{"num_hidden_layers": 11, "head_dim": 64, "norm": "rmsnorm", "norm_place": "pre", "attn_scale": 0.145, "init_std_qkv": 0.028, "optimizer": "adamw", "lr_mult_up": 0.818, "beta1": 0.9, "beta2": 0.99, "decay_fraction": 0.665, "decay_shape": "linear", "final_lr_fraction": 0.0, "max_seq_len": 1024, "train_tokens": 702700000}
MLP neurons of a small language model. Each row is named by its layer, matrix (gate and up: input weights) and neuron, and shows model dimensions 192-319. Each number is 128 + 32 x the weight over its row's rms, rounded and kept within 0 to 255. Numbers have three digits each. A neuron's up and down rows have the sign that makes its largest values positive.
A block is one neuron, or neurons of one layer that tend to fire together. Before each block is what it responds to, as a language model described it from the Wikipedia text at the highest values.

Numbers that begin a score, season span or other range, mostly in tables after a pipe and before a dash, as in 2–1, 2002–03, 2:00.
L5.gate458:197168191118138142068153170137171134088154127147139151129118110121073122128133122125186087115175127128190162175132156128172147152164091132089126106199082148166163128111111180079110162069128137120121140138138134136131131138103138140123129114169052065121106175108134124109129143086072147127140163164117189099113105146130171104102101100104171073083136126097076089169144096120117132097115
L5.up458:079163138146103201178121172159103108127111122106163114132114125115112077107113069123131027110134137116169110066124186168124134121140171178138181122180096136154130124176132161129143129136070128195128078109141145173091086121117163127127116093081082103113099072145128134075150171145095103164142183165177113140151102147143161149091124162131083126094087077052177131150222175174125133109114

Opening fragments of longer words, mostly capitalized proper names split after Al-, In-, Un-, Nor-, as in Al(aska), Un(iverse), Nor(man).
L2.gate39:117162142145117069094183147150134197066113148099145131073104148161135093146193150118142160138069093166120116162122143120153166126152109158151129097147198137127086137101107107133124141106166129081127110163075103159078075130139116173076161123132109156115145119138092110154173163095123067110128026152156136084156101119126227109139106133083118116150126147119144173105171183115092141109069
L2.up39:082129151152202101117179141073101102146133118180087070158085142135145144142121100152152128170119074150153085113154130105080119164157046073124164136145170196125160124150113101090150133096106126165176125145118122136137151133099159094176108175156146152124164117164114148122066123164113088136216125124175146114165145125126125107147155162129165130076085129141083144152108151116121100129114
L2.gate66:128107109125060123164112146149142102108098144100153135126132139145158095087148105121121120167121045129051130147173169134135178114107126107152142121150144084163113147148082139058140037108115140151123157182117187129146156161110116121184169162107147200155159150148075109091134088147143139111116136153111120055111112145132108101156139134103119122122163138092166114099103140116136128096103
L2.up66:133121158131138058139072126147151129152132155127088150121162140159123132111159149124112213128074126121161130155134114107157073173114179128168107113099130088176163114170110096145110140126165108184173069174135129149145119120147140136139153114135127138169228106135087143080086143101141118102129123120140175103189062046104187123155091159107098092092132142126125110116114057143096102100071
L2.gate341:108141138185103150161169143159100131160175102138143110151155094171090102094108127128122049163174080155134116158037142096071142136066164173131162093094099160078137109117113194138137171125164101094136095063125118127138157161112091128160114129117133159115135100169094175099109174065139172138123149104094128147155064127124133107175080153052144150138063135109132133137162086118125053131107
L2.up341:092125121156100132095114221192097133138103136110154147094152072167138153118167136156173125110161109166175161156059130157215114098135114119102112113104071185114121142087104118200137144134118117083137078092153140135060114134167156076079066140196093174158110114126167157111088097137168175093142150170142166177114076109143134172140167114121159154124117110093138142159163103111093129152178
L2.gate414:084154106189153066143132114167070127153142089125138152172147170200125106086114124102126214132083117125050184194161118135132151156096140168142180084172115135146075127129167130090103136171047108158119175164129102103093103104156156085093145117192102104053140129127081147085172138100107167179077122139120141138114104121101054107147120107130109162124144097094198103128109168168147130118073
L2.up414:146099060142115124169172135157087155123099113155177164136170104132226164155136128093141157114133137182147162121138130089126068138099202092074145134140177131155101106126122139147096115140147089131142178130123155169157136073107092087159117151122116166101170130164115145113136163143091156128080172100129121142091121156118107053105129138106140129139153097115173163089102119128121076169112
L2.gate419:098189145125111120158156097105156118155094102093152110134162076155114136104143147074172119087089129195120126174142108089101065154160175153085136141165106119108122114118110122132111131143121121113146128134178095118109124147157131090122148192148149137096171131182164095079052159119134162104072144095171163085138057131118134079120135116074072105116197061113143063147136066136142111155151
L2.up419:201140136132146042084151118152124082127154131111133156146134136125123128108101143155150115090195104130104126139133126128210159120071184190147141185180133142149114097137067102111111176142120147082115094114123132139162159160120097145151149145166173155115152129081077073101108072150155139110074153159209146159149114142101104165128151149158135091182154183133136169136108107102092165112159
L2.gate511:115182115162124144126187164136193129136153107139100100140129161143098102129178074150119130099181151168098157103164177112213120129173154096105175140167151123091132157166072157122093118112148083107111150156141109098132128118110165098148094096106140157166138079166125109108177178083136142137131126141121189060152161109097079085094148191078095145172109111094099091155104102140160109138168
L2.up511:117099090144142104121147133128111087094090083163137100121161151196111094145132118179120070168096074102162147161132160094173106096095164138172124088183158131166123098147110123100138155126133137090154112108121097141134090136099161125121152133148142069097148104151100130093165132088115159079177130183094153156167078113140173162149128032129107092164134148103065116156152132118154145130142
L2.gate692:045108163066107115133111160163092125172095117107162145145110068114175154078113112133101183093143109152102164104072131080114138164083113121116146123222123178192060146186082098114115114160174093144113116098125113126135090159108120041165142150128103200131116142140133093042115113107063124100104168097102110145140121129173103097113169161112196112188131100036116074037160148149118093056115
L2.up692:147109136106083129119208096179175165086096125130112156133133099188118127133105135153127174071172135100125153083086142096134083124125124087173145161155170121164125029149086124137136178110120116131115158131151103137076097101106099097126140159135104135134184178117124115083166124080137123121115158120067083159115204165124182098091130145097148116175131045142124155100164129134170117181176
L2.gate731:158123176074160099109139119114147112137124149123152164124087110058067141099114109154164099129116108197126178138082160177130164148092101116159092174182133119170090158115125143134171117106128153084166115110121077107119168075110100171113103147141183140189176109114114143100179155139107109176096160155095167170160139040145156199197102138111149121128120156103120142170155214123154173074142
L2.up731:141089169111113104160107124119109109135083178138134184125125057137121136100204094182201124171112106150102112107136145113119129038139097128138119103133182090128121119086118188120162123110178124138134154178119135133136116038142083102149141165087116119157162111146100111101111136181159106155183138128088144143083112118105157168100124159088183080118099183174093138136138097165091128154097

Final word pieces that finish a split multi-token word, mostly adverb and verb endings such as ful-ly, conclud-ed, reg-ain.
L7.gate38:081129161126128097125180145147133110133150119195123127177107090102142132129120093086180172112155095156199169146091122127081115087101132200133103148157095123187072092118162131112130094152115145127134154119166121133132108150172088122123182110145110107134172167137167041089131090152119138144123157134130161110124142077073081173086082124097170131150241108150147121150151130130229133118105
L7.up38:089121143177153101087149179156149113130150141140124219153144144119173154157098133120128201092145108122122141137090118109127134126120120169082100115158147198172121151117140136113163052141121122130136121140098121150144106114139107124100168115114116107094203155131205072124112110197104151141098150066128174141112147097107076173085146145136161125180220127182074118089178156117196108100113
L7.gate232:158108179129125189130145094129132178096078162160167158113154162126106100175125149121189180151160191066189147106122154146083183140138115099116136149180106154099103165155163125142146138138122135154124118179131154134138139160125112130136115134136155199087088144144173143148164124123081148158140122128132150116172153107111120153092068130182165161117133124168135110154138131151087094107145
L7.up232:144145154107105146133100088140110190142105149143160160174098135126143107133119159138145162137165164078127053185076124110113120136103134150181150077154133072120096161095156123125171144106089134204117140119168135147142146166099092141128124053134099142124144141134187136136144149130123110104133136133133172176140061148095143132132102106114098136079119169189117118155096163103106097152113
L7.gate268:122125110139129164129115148140148168185109153183121138096153186140146139111169144103145122106110150177128166188111047096184142121149084132165175122115093078129096112085136149133113111113141161107171133098095094164167149139089101108104055042118164073109131161160130107115066146137091124138164117167166089137141074122109115139093098124146127104159227143118105102105119128112137143139070
L7.up268:113128089121139176109102160132154152209123066199106097116158120149115151173092164138146065121123116138181138126122120142157174113090115228139125151181125158171097118129153083152109144101195093094128098173162131127101128122146112102150139092142148137110137113132135146085090137177169119104157126142108093133181081102087089089171123138111070112156139114083137105141093201124116114111114
L7.gate389:133110166131149153081200121120115116125148118161188116086117161092103162163107133184165161130113137067098154151076138146094131124131149185103170142105133092072095145187124126108134136091122074143180090143064150159098115111156121144144161094124110164128085081211120151100112149178129092095139101120106096115093089119129055194072112147064124167138190134159130146117078099125154118115111
L7.up389:116080146108107095146149108075123148126208118067150169138176119133172134122165063118156148185158138142144073087137183115139175126102070127149152149050195152128107141140116136153155133123153097121182165103125138126065152127139178127147123156150114140163158121148050142098156160131138150133126115081107088113068111168163110130139073110090172150130095158160153112168134056114168096134152
L7.gate449:065118170138107167164106168079171129201202140113099094164094096157135147150172115145142094104097136156164138166061065135076130119134069135154109100127122093120092151115106152176161128201235145075076146195135156120129140154097146137169094111126092112086093153137131098143114126128125137137075114080176125047157156118083100134142115168105096091122151069112105160088160082144132142102095
L7.up449:137088150090062063120156088147200158082147098098130171101050109198152151197140090136175197156126189158188099130095144156102190203108190136120117173132139137154087109122058143168119126126034112126119150104106097127189184106131131100153120123103127120185147092060132138112168190118168113111107082110120125122091085111108141137073068121190170111166174184129104138101135134094169139119115
L7.gate597:143101159172111204139139143136155139134136145144132141147158143125088132112174126160146177111133147156159132173128058127088100131099135138104086124165071115110125158133114121125141098102130114127104113175201145106146059150158141134230167113066066170131171100150128142070119152106099139059121136201142125076064089137093090196067126091152172167162148122136131106115100131135189149082136
L7.up597:173147108151197125083166137198061087171135117144137111126149061119102127134142078069142158124161096123088139095118136148135077126150139065111132092116139112098104111124155090083148101110155135108143140164132047147208124190130184125129127090079154153133135106089100091104141125135121188116155111127087115173127041081095083103101111135134176146094124084134130107125128186111133151118105
L7.gate637:102120083201170164126119170067151115125167137141112108103053131129079076178178137145134149111166130150139197151100105123098095082133117155114151145111139182170099175146085122156135154190094133114124188166142114167171186165154140138151141071128084182123165153113125119153159134123177064100138115108115152168092064127072123133136094129096152143165191127134176167124123108102161109104097
L7.up637:128158112133191143133145161139120115138138123134089161147152162134120090166157076080113159117096162110130131149101107087134179114139107142084141114170137126145144111122155129166073083112079154147151191097139153167105109161146139146146165106136114164147148094082158072129150096133174180073127131139174130079157058096081120198068107115125142071128229116107169095090179202109191105135112
L7.gate803:120090101130150119165141132134126125097086154128125153163102166135131103183116087142130127145168132119150159101114107143061144117116131130184165077127117091166170123143088138097102075122076083070154150160122144078108165196110106114162131100141054129133144089118121074130203143145179198086087158119125165167127120139104119191100108168139148129147152147168110143180149126149168115128126
L7.up803:132078158120123078113169100204137155115176129171112156098122074119175094124106158170105094099100158095140179120075162147105117119183105100138193192102176142165121149144173087162141122120124111101139129071165125155107157133127158123142099105155152212164167124205113125147120034148109132115117116154099154110113129086084088145088154126176140059103135127098116129098145152150236189105090

Second word-piece of words split after an initial h or g, such as "ors" in horses or "ours" in hours; also " 0" after a table bar.
L2.gate46:106113079196130069124132117130139166140115134161117136121141131159173170127101118166161143123124113184216191166090095122132091127116137141070168157195177159148146132162151172126155143097097141141152135104166149087067115130119156142201095135150109215188102129121115160148115114091147118112149107116166106102159115101065093109092051081103100165184128083081141092121182125134148137081123
L2.up46:079134133104107133092134140102176137139110124145083121129140138081104109190095165084113149147089108127134127090120112146154112086114107086165131086165141181065135152150047149119157127138150104174150122147157134147127129134108122111090088113132109186113133136141060087185103102106132098157172162139115229128149139155171105171109163106114185082181055078108147113146094088113132185126084
L2.gate112:170112180143115114129115148131179105140172152116133090172127147096125118122148119135125080103123097111079144092099161124089179066119117148114090136094160193091085151123107113150137143143138119142172110113134095116133126128157165079091141095138142084161138135140185136165126146086133109096124150121113134124155112125083066104081121177115124097172079120117074109092147096154124102214119
L2.up112:201037081067114210102121132180128108085123176084191168141156119100099075134097154113127153187132165114134139094164109154107142119149090127141077173093055143159117132110112140147156112142164157120082098128110156158172171114175120179128142113151158116203099127144179167107112137082085084100096114093094115156153160110117114104083165083179109096106125108122127164136193088129181143138183
L2.gate380:150135135161144132108143120118130126147149166098171117118093139122093117124111097125125037180105161110107134176159088154121098167135106169156097141168091100125148147155139132130133151136168061102132158119150090087104103098103156158073105122195090084090111086145132130109149142061146120135197057178214136130159090171113115075169169103101108154173091158108146177186083167163137143120104
L2.up380:119152154101072132120087096136143149167102129091114123150160128117089130111158145143126089199065073088156116117125123112192148134157113167162136134103070119097140149121113099098098110130130124151135137157085150111157164086129120077110153098121118150117133085146124123089136136105157109169056115108117103151135053183194145125099131155098140130183161153129137082077155122120145130025130
L2.gate558:101130140146087107153122154152117104091150154165154126116133159123115130111113126107116131146142126115069113154107135149109144133196121095123087135186117114096062166099135135142152133105145078117124114122153133099112133136150103108106133126129171090095135102096103145141147079073139141146155120116115055043131114134052140118106137137079138174186138085121103113079218078084171121080118
L2.up558:138129148159168093133150145092124144143169107141180144119102121148093133105121096138165130181167143083163150138098174118112142132173146208067147141155106110107092145140104098091132044068132047131154154118166177163119073147084135133136122120124158087085164124127053138138114095086117113060141181165090099066103124221094107106166144120149165124077134136127158125131109100185119156107108
L2.gate745:186104129141127113136117164090145117116148160161179105105106107138112116109186134102163100132195131143091112161113118166142152104059099144102134171126074121139086135103085189199145120107142145108164156129140098149122109110148019166113113102150105156139135101067131136116104181077155141098126057165120179118168128153133105062159151123106103155193120090127113159136130162101125114107202
L2.up745:066138139109088175115099074097180141096135146136182147132089141142078114101139127139165099166131175099051099137126163166036060140143118160158135164141094077181126135119071073112162120090205181109149095143118152167173005153124128134137131114179123127182099110078115143128134131119104146116198130158182125157125105118121116110089155108104083172127168156112137107156116114120121107102080
L2.gate817:150102154107139155120122162154109133122097111120155143079145097140140180129236067113144153153085078077158158150090120151169147150049145116155073155169087135097025043094084157152150092153095112134154180085137070090117119102158143118096185088174131178176121101143081148111144103157148114142151147147108133147160097164115091164127152137158103142113177165132131147121047121164146099100145
L2.up817:094164187112104100113143139160121163133147123162061142146207173120128039098157145107114086099111114077113152143197078127077100087132141114136082130141060172165153130074161111111109131109193146130165097173082120145171113157117056117085131101093155108161107139112156151142110189167167093114214148149125094150119138209122168179114118165098151134132139130136114115105132152115164134053186
L2.gate821:077130129105163100145132104149136103152155135125134090108158076132134153162148182114135101128134175190093108091158197191129151142114127113163148116164118144186124165128144144096152111135070114096128121145122127119075127112112082119141156139124053180127102176092133180100152152091109074147157076131181115096112071110109061165184148141151096128128146083107140130066123164175186128107136
L2.up821:133076141140149096114115123102076152123122121099173090143103057115063188124165122113122115172159117139094179172146189151108123089113135185127124072128127113151118159138140143108098124080174078125134081088092108088108167116146106148083078140143214236144130105161112136126204200121083132121146109147093107178201102113075091122162193118159121155138147127113134123092138158104145139110143
L2.gate825:121077138140109156135102166147129175169147163133137100106085119146163170119174108179117104125137080179149143140055117113133152153119127088206083165171094148088147169138124118090127148145173166166115153140110038127142131116094172188057118125140137142162087107102161092151116105088144100121126122151073187083115134142108001120166133174122140153094171194167106086169136086096114135077119
L2.up825:099085089165117179082113163149144073112130164140123129120067140123137171119138136129130117096090171148087151121121116092144131110032178201102094234137133152091115193092077071117123153150135089199071100110133203145066134114104117121184139105167145131184116134065178112111135144101129116146144128167139138095154158101182154125177146142117123146124107127088184147170135113141232126207086

Fires on the closing = of Wikipedia title headings (= Anthony Fasano =), and weakly on word-start Al/al pieces (Alumni, always, alder) and mid-word fragments.
L7.gate93:166095125095123119087077056186150188129166160178123074153146128044109098154129109153095154106143099173163171110101133166188108165162142130095030168164130069133120107123160149100155129151101087161111167146147186168158121103163090122091134136127130129127125075119106117147128112125118124098119139131082133139104158169113137130120097187110123136183173100122147100132140048099110170134098
L7.up93:079162097134139108058147124148156135174113114129112121103110141130132133099077097121108102089098092088177142178092167171142132143125076105101115118113090098117113153127111041070056108115091168100133114107131069097110159115115124130131181101186088086090109118147178137096159135092154085110128115165129163093124159122136117088094116116115160127141112117149150135185168158136127115135078
L7.gate151:072160125148169162205111104141154132142107129140122109143023181199174095153117147083130117105137147148157149128162120148144175104163090078149081128168177141115111112176153098135091167108166117086148106167177152110112138110096144156112078100182118069103082103205079163126123117044124164150160095140101093062139071116203174125141070068098131147102153091188167172119080108095127133131131
L7.up151:103203146185139154097136123108075071133221110077147186133084107138099111121140198146130161172168170132177153169116200185141099109173125061101104175132102150189178149119094146175111114198084105133100080140104125095200146116112137115148104144179137129119213118130143155098082143092131089115128145144061111169082085162076145112151151144106119091143150145085123154175105172133148082142125
L7.gate201:111119145092130120110155172125144137138164052158123110114168101136153105139155070143102088202158130110137158106129113127085106132160103131151115105124186089110080122108143114145146162154160190102137120152135131152111174125110098137084127107116112159160105130121097111146193174124131109156129185174126071126151151141107116145160151087110167177122149118138106120145170127066112162085090
L7.up201:071127137136130132125126142138106101147158120147144118136118134101221120065124097085144130100120103160094100153125100111117080107093128123134101127180203148167125140101144149160134133120151093085146065104107068185121084106112158136071099154146127109167124159077137113112154127126083055122083165127089145159075109077163116117139125106147112109168125107097118096060116157172170168126133
L7.gate325:118080096108097109163095164146119135129157139078131111171162098128099064120075121104080149078157123091161125133074168139146187087043118121182136091148152074119116121133111148132181115114119128110200157122131220146103069137158108128094171124129154114173152089131078147131147148080095168189102132067165092115150146079112108099102129103130120118098155127152195126123161053138132113093142
L7.up325:093097131070094150160121162108155121184069091133151138163128158116118096143114121120137137132123076078105154127194143137173101134216109172098082102074091119127146154129120134124134156140170173123151168164159088126200144143136113140148147140162094092076166179190117083109125175136111092102107130160145135157139136117123172100160144146140089105105137113177099160096113127171089110145131
L7.gate415:099137160149135148133118148085172074120198143123137130158122102114134107189113104111071093133140125093178175101090121149148191071113117070128088113157131173165154114148126172175096130125101100112077161151135109116108143134107089139128093091108063117135172107075120114136092124153138189073171094102118190147177106114126182160187103120096125153098159122092088170103094110153178144074108
L7.up415:109130125179109146138139121119193169078184072173088126145105085093108123134078175108164086118136140092127121156103146150123132117076175139089123207194124155129134176110169155117106112148082131141053106108139128180111124125127074123135158123119132174132146140144107128114068115083106141140132180141098170119100073130123035112146132126145127132107172129153146138108128109133159101114134
L7.gate456:100108195168141138150114111105116118197129165106092117161170073128170155137114121076136156074105114122100106109111135115061088115113127184093130168158082135117124155102133121080183080112146105088154155192118144133097096115135073145139152164141126171137152138148053095068113106123151129137114125116089157150119110158078051064118102102082147129109127120137120098123145135176153157140161
L7.up456:120083112123150162088188072119127126121131090099100086122208116129183179077077083104113155129136118141124065198133158131101140138126097175076106152096139151024111162099160088162140111132144102134139131187135126116200097144139165155127112129101125146113157144086097138108136151128079110072163157148144126114123125120156113100160110134110114093109146104159125172116065188134179166143102
L7.gate633:140100033152070101103137111147164103179143079115158125087171106170078111119162197108184144096099127110096116193200155095148119087073194139091150133100055126112148142109153169164134166200140094136148110131074087074105121138124106140114118141066154109103099098103101130115078104124127165198114069115059108058125132115113140104167109161111139071108143106108167117151141089182113142105166
L7.up633:101057089181085129135114117100151144205122102130108095144108122132153098133115123130141120156147101207203139174156141127124150103130147151129154125185088145106196123083174139174168103116096087127170159151161132154142079112127123095134103158139111186071164226119135130103147126123097096087135131078149169133139120162137155088073085082077143095096124145126155076149141151104128148148091
L7.gate693:165097088191127143174128138149145165171129109113131140106116066131156135142160101107188076118159115204162141139146170167179136047095170139106162112067123128118150113063100117101148121116149119147157137099118140120149125122173120145149134092064139097160125132106180162116070154136155134108130103111120150112070156107157177137126102148115162110122131130143160077187174102084150146122115
L7.up693:119170099099164102151117118158126117192145130132145111163129153110123064120062129114117125173178129099126124105129130111160130061154101180091079108157113175109142169146130093158145093156125160148121116118188130075181107147101143109157176145069056153131157150128144139147142097151127124113169117100128142127161103124152093117141084068115145119179113059134105040139139135149111140202085

Word-final suffixes completing a word, mainly the adverb ending -ly after an adjective stem (closely, heavily, quickly, commonly), occasionally -est, -ous, -antic.
L5.gate34:119183166102072233077107145099172077152102085151154131098125085108125076140165087142096158145152154169148154112111082100120128098099140147135168101138086129143131152142132122197106108123153118121134166147187144116149096148159155123126122056106142142141180115151109185171143163115104080145168120096061155113134100132078141093174156080075108100086080100140157103183138171149095132096149
L5.up34:105130172102137116107122144144142143138119137164055132179110201168075158101072132126175175160109098151131127162127186140094126131146110194133161125087158151120157132097149076117124163136126177123151177100204096088178148160088126129060117116111109139144167145180132134169107083086128089104162111171091124123188148135151190132096152127120172182139158084179182137120161141136133185154141

Fires on the |---|---| separator row under table headers and on closing == of section headings, weaker on colons in times and titles.
L5.gate223:115127130181110137135204145078135185152139127093137135164119081138172164106134092117109112095147075083123117158172200139142114065149184186143074110104078150127050110118109147093138097135161134166096133102153121113131190187140108132078121168085099071085151132180138118107112129140091130141131111062127114111118123053115121148131095141142152106145142105178128060131160072129144127112102
L5.up223:125101087114135139128111133103178181141118045139090177159150105073102060125158156072146135190155123089178139133140077129181107134164092136096133185140149135152126165114157141084109169136116124118098138083162195131119085137146134170115141142128107143161121118156154198134109096106086087069179103180149064147157110094141139053153110017116119168078136167152143092104166132104116082162115

Numbers, mostly 0 or small digits, in pipe-delimited stats tables (sports seasons, team records), such as "| 14 | 0 |" and "Pld |"; also weak scattered word pieces and "with".
L7.gate95:087128114133161049099048139111137130137115168133132080135132104120107143140183115161101080126147076176176164111153148103103120134173120063163126140109144130102082144098170177118148158169150194129124135076164176139088106106139166146081145122095135132142108100074089131162086129073107112109101120101107119123134080115135118124172114075114119128038135150113168132108143150112099125092134
L7.up95:132121170073110094138091111104089136113133125127080092146155154177095053141153179141147107151125088122103110101119110094078164150141148161124060167201092113104135099089180163129105153183125139130135111107115079101081147082147045130065142151137172137154067146108095094129089147071103083151101106130144093133130131126136169136160084120068099129146106149163244114091117161082111130071160
L7.gate122:097121096129092204074141179134133147144146117100110151149121197138150115084123101122160125128123178131156169125108130162188083094102148119134174134069084135139162130146082150182140155179162115072114115101097127106140080096092115156180195032152114107146116157149131134117020151062168151087122161094149108102129147138163111041139093101070130080077159089132171109139110111098183054096149
L7.up122:151110102090150131088118137123156184150112111077136132107162092140125108123113194176099158183128185133131167134075094199065125098146138136152176096098134072089176130156149135142083151174101139087146188107165110068088100125100191156154098142144093116160149159122110171130118133075160148163126179171133176168120130196164152051114114176128130157140127094162078100126084118138142064084170
L7.gate324:064217131105092132059125140093224112092141088110071106125101100151083137125188147108123080136111074125152162138146074160129076131130167150122169138088125188185120150165102153158147107171136112135104154164108102157159175122185168169149182115151102105156085142084113146142072144139159153158100129132119150125150115153135116152157066060160166111137220156117162154157129136116088147136180
L7.up324:097074133097094114121110137131138118072184143144077067151115132130140183115147146116110138119123073163139080129120121157127061103158137126139136123093154096153102119100125164121176171143169062120088093199093082143158168053096142134136141174153118100123097185138106196158067139121165128062095146172132121131163127191099159100078125125123144099095123098131160081129139109151136181138150
L7.gate499:116102168127106122092125135156160101104130123153091109163073100139062080152135096156139102132177129099102215135145113153092100123147135130097112144143076133165118096135070147171130134251124129155134142152133114167175157128185117146176096113167098135172151062155113121111139125115151087144118141072089083083106126133148104111154106179069115111089122094124144145174159116157160185079132
L7.up499:112113083111164092158139153171139158170188114126177124178139121139129170161119162155112105134052113200125119175104154131112133108179137146123104102146136180114141132094126106110133108115140068120104151115101141107116113139138139151168118052104101173109162191062171145137143095100175127080123120078157111094139095085058141158103131098149102120155155143024100106102121124089136155135122
L7.gate508:108123108204120128136139147181119156130130146105089054119104138104051129130148198157159135109159132169190167167141195127090134068144152136166124110140161120138133149134108131089125113147141135099127119175096126166138167125127120131175164119153078137177101093094100152134145177127142115144132136132136043172110142173112158110133108130112142073108122090108135142125115102069149203081141
L7.up508:126093108149126127126129168192069109105132116119134108080112142117130101112146118127089154156107118099100116057109162171065160138108164079153091145144111129104144146142128150117105156090138139113121091090109097190112133123057163143149051162126113067130036176072170174131103194124134136122153126123150109173099107174163123133166122069147130112138150081100148163141129141147102093112141
L7.gate639:146117135106090129121139122152136199138120112143161106164087173148071121090128124150169055188182160150151161162145143156142184138135064120118155111189106127085167101141136115110125160140156143151150137171127180106174135160135134127073154089142137106179156159097186139126056132082117144159120126152093164134119115196104125170150073086115189086212148124155081083117137089055130198130109
L7.up639:201182132097075176123115157110084117140119107097125175101115158124134127053167122162113134140089101080109179128146080076096127123157127152154143162134143089169104113113164114117170147136144166125099189182110116123134126128129139162186075135104146148099133061131134155087021164150115166100151121141155087129118081154119102091085175096135145135125101091092108111077108091131087143092168
L7.gate650:123116172130134150112152117154139162162143108132105154155124101133067076138150090130136178098185159182135132130093106111096124107129151083149123097185124118157145083120093100148146138113113132147087125126159124126133146151165205137135085077068070093209153095124099089157154139114117135125109141147088125160077106092122137173121124106093064113122169095118116112116136155117136163073096
L7.up650:086165140134104123107094130115103127140148125147100103127112173160137137127128141138143073162077082092128109072164100152143137097157113086045126145121136131137172138126108113138107118166168222139150108139083119205135113056196119141164196142146124136139140110118178134111053190109191075159142153105122091096191106166121141096148097078134123145144130168125052141129143134100125117147097
L7.gate781:149165186116099114198116146101095154142207169137065085165125145148108155092133131124148110166129139134138121151138102126145132124117116080085125120110116133136085124039149115039180136070162157145099156165099143121183126111115086145146110165161133166113099136169145151128090117110165084099112201151152047118104143150086132162132129070130128113162114142105148114120128085158180175109122
L7.up781:177132142117137108119144140160163131050167104074131088195120131158145153174148131108109092143151163095140144080112087135134131072154168117200111089092092109110129119142123095105106161162082129122132128052141107171183158109171113100115056062119117152129114110113102125083096091145180103166177129124160163174156020187113120162164155182088120089144131071141147080099145107158099146100083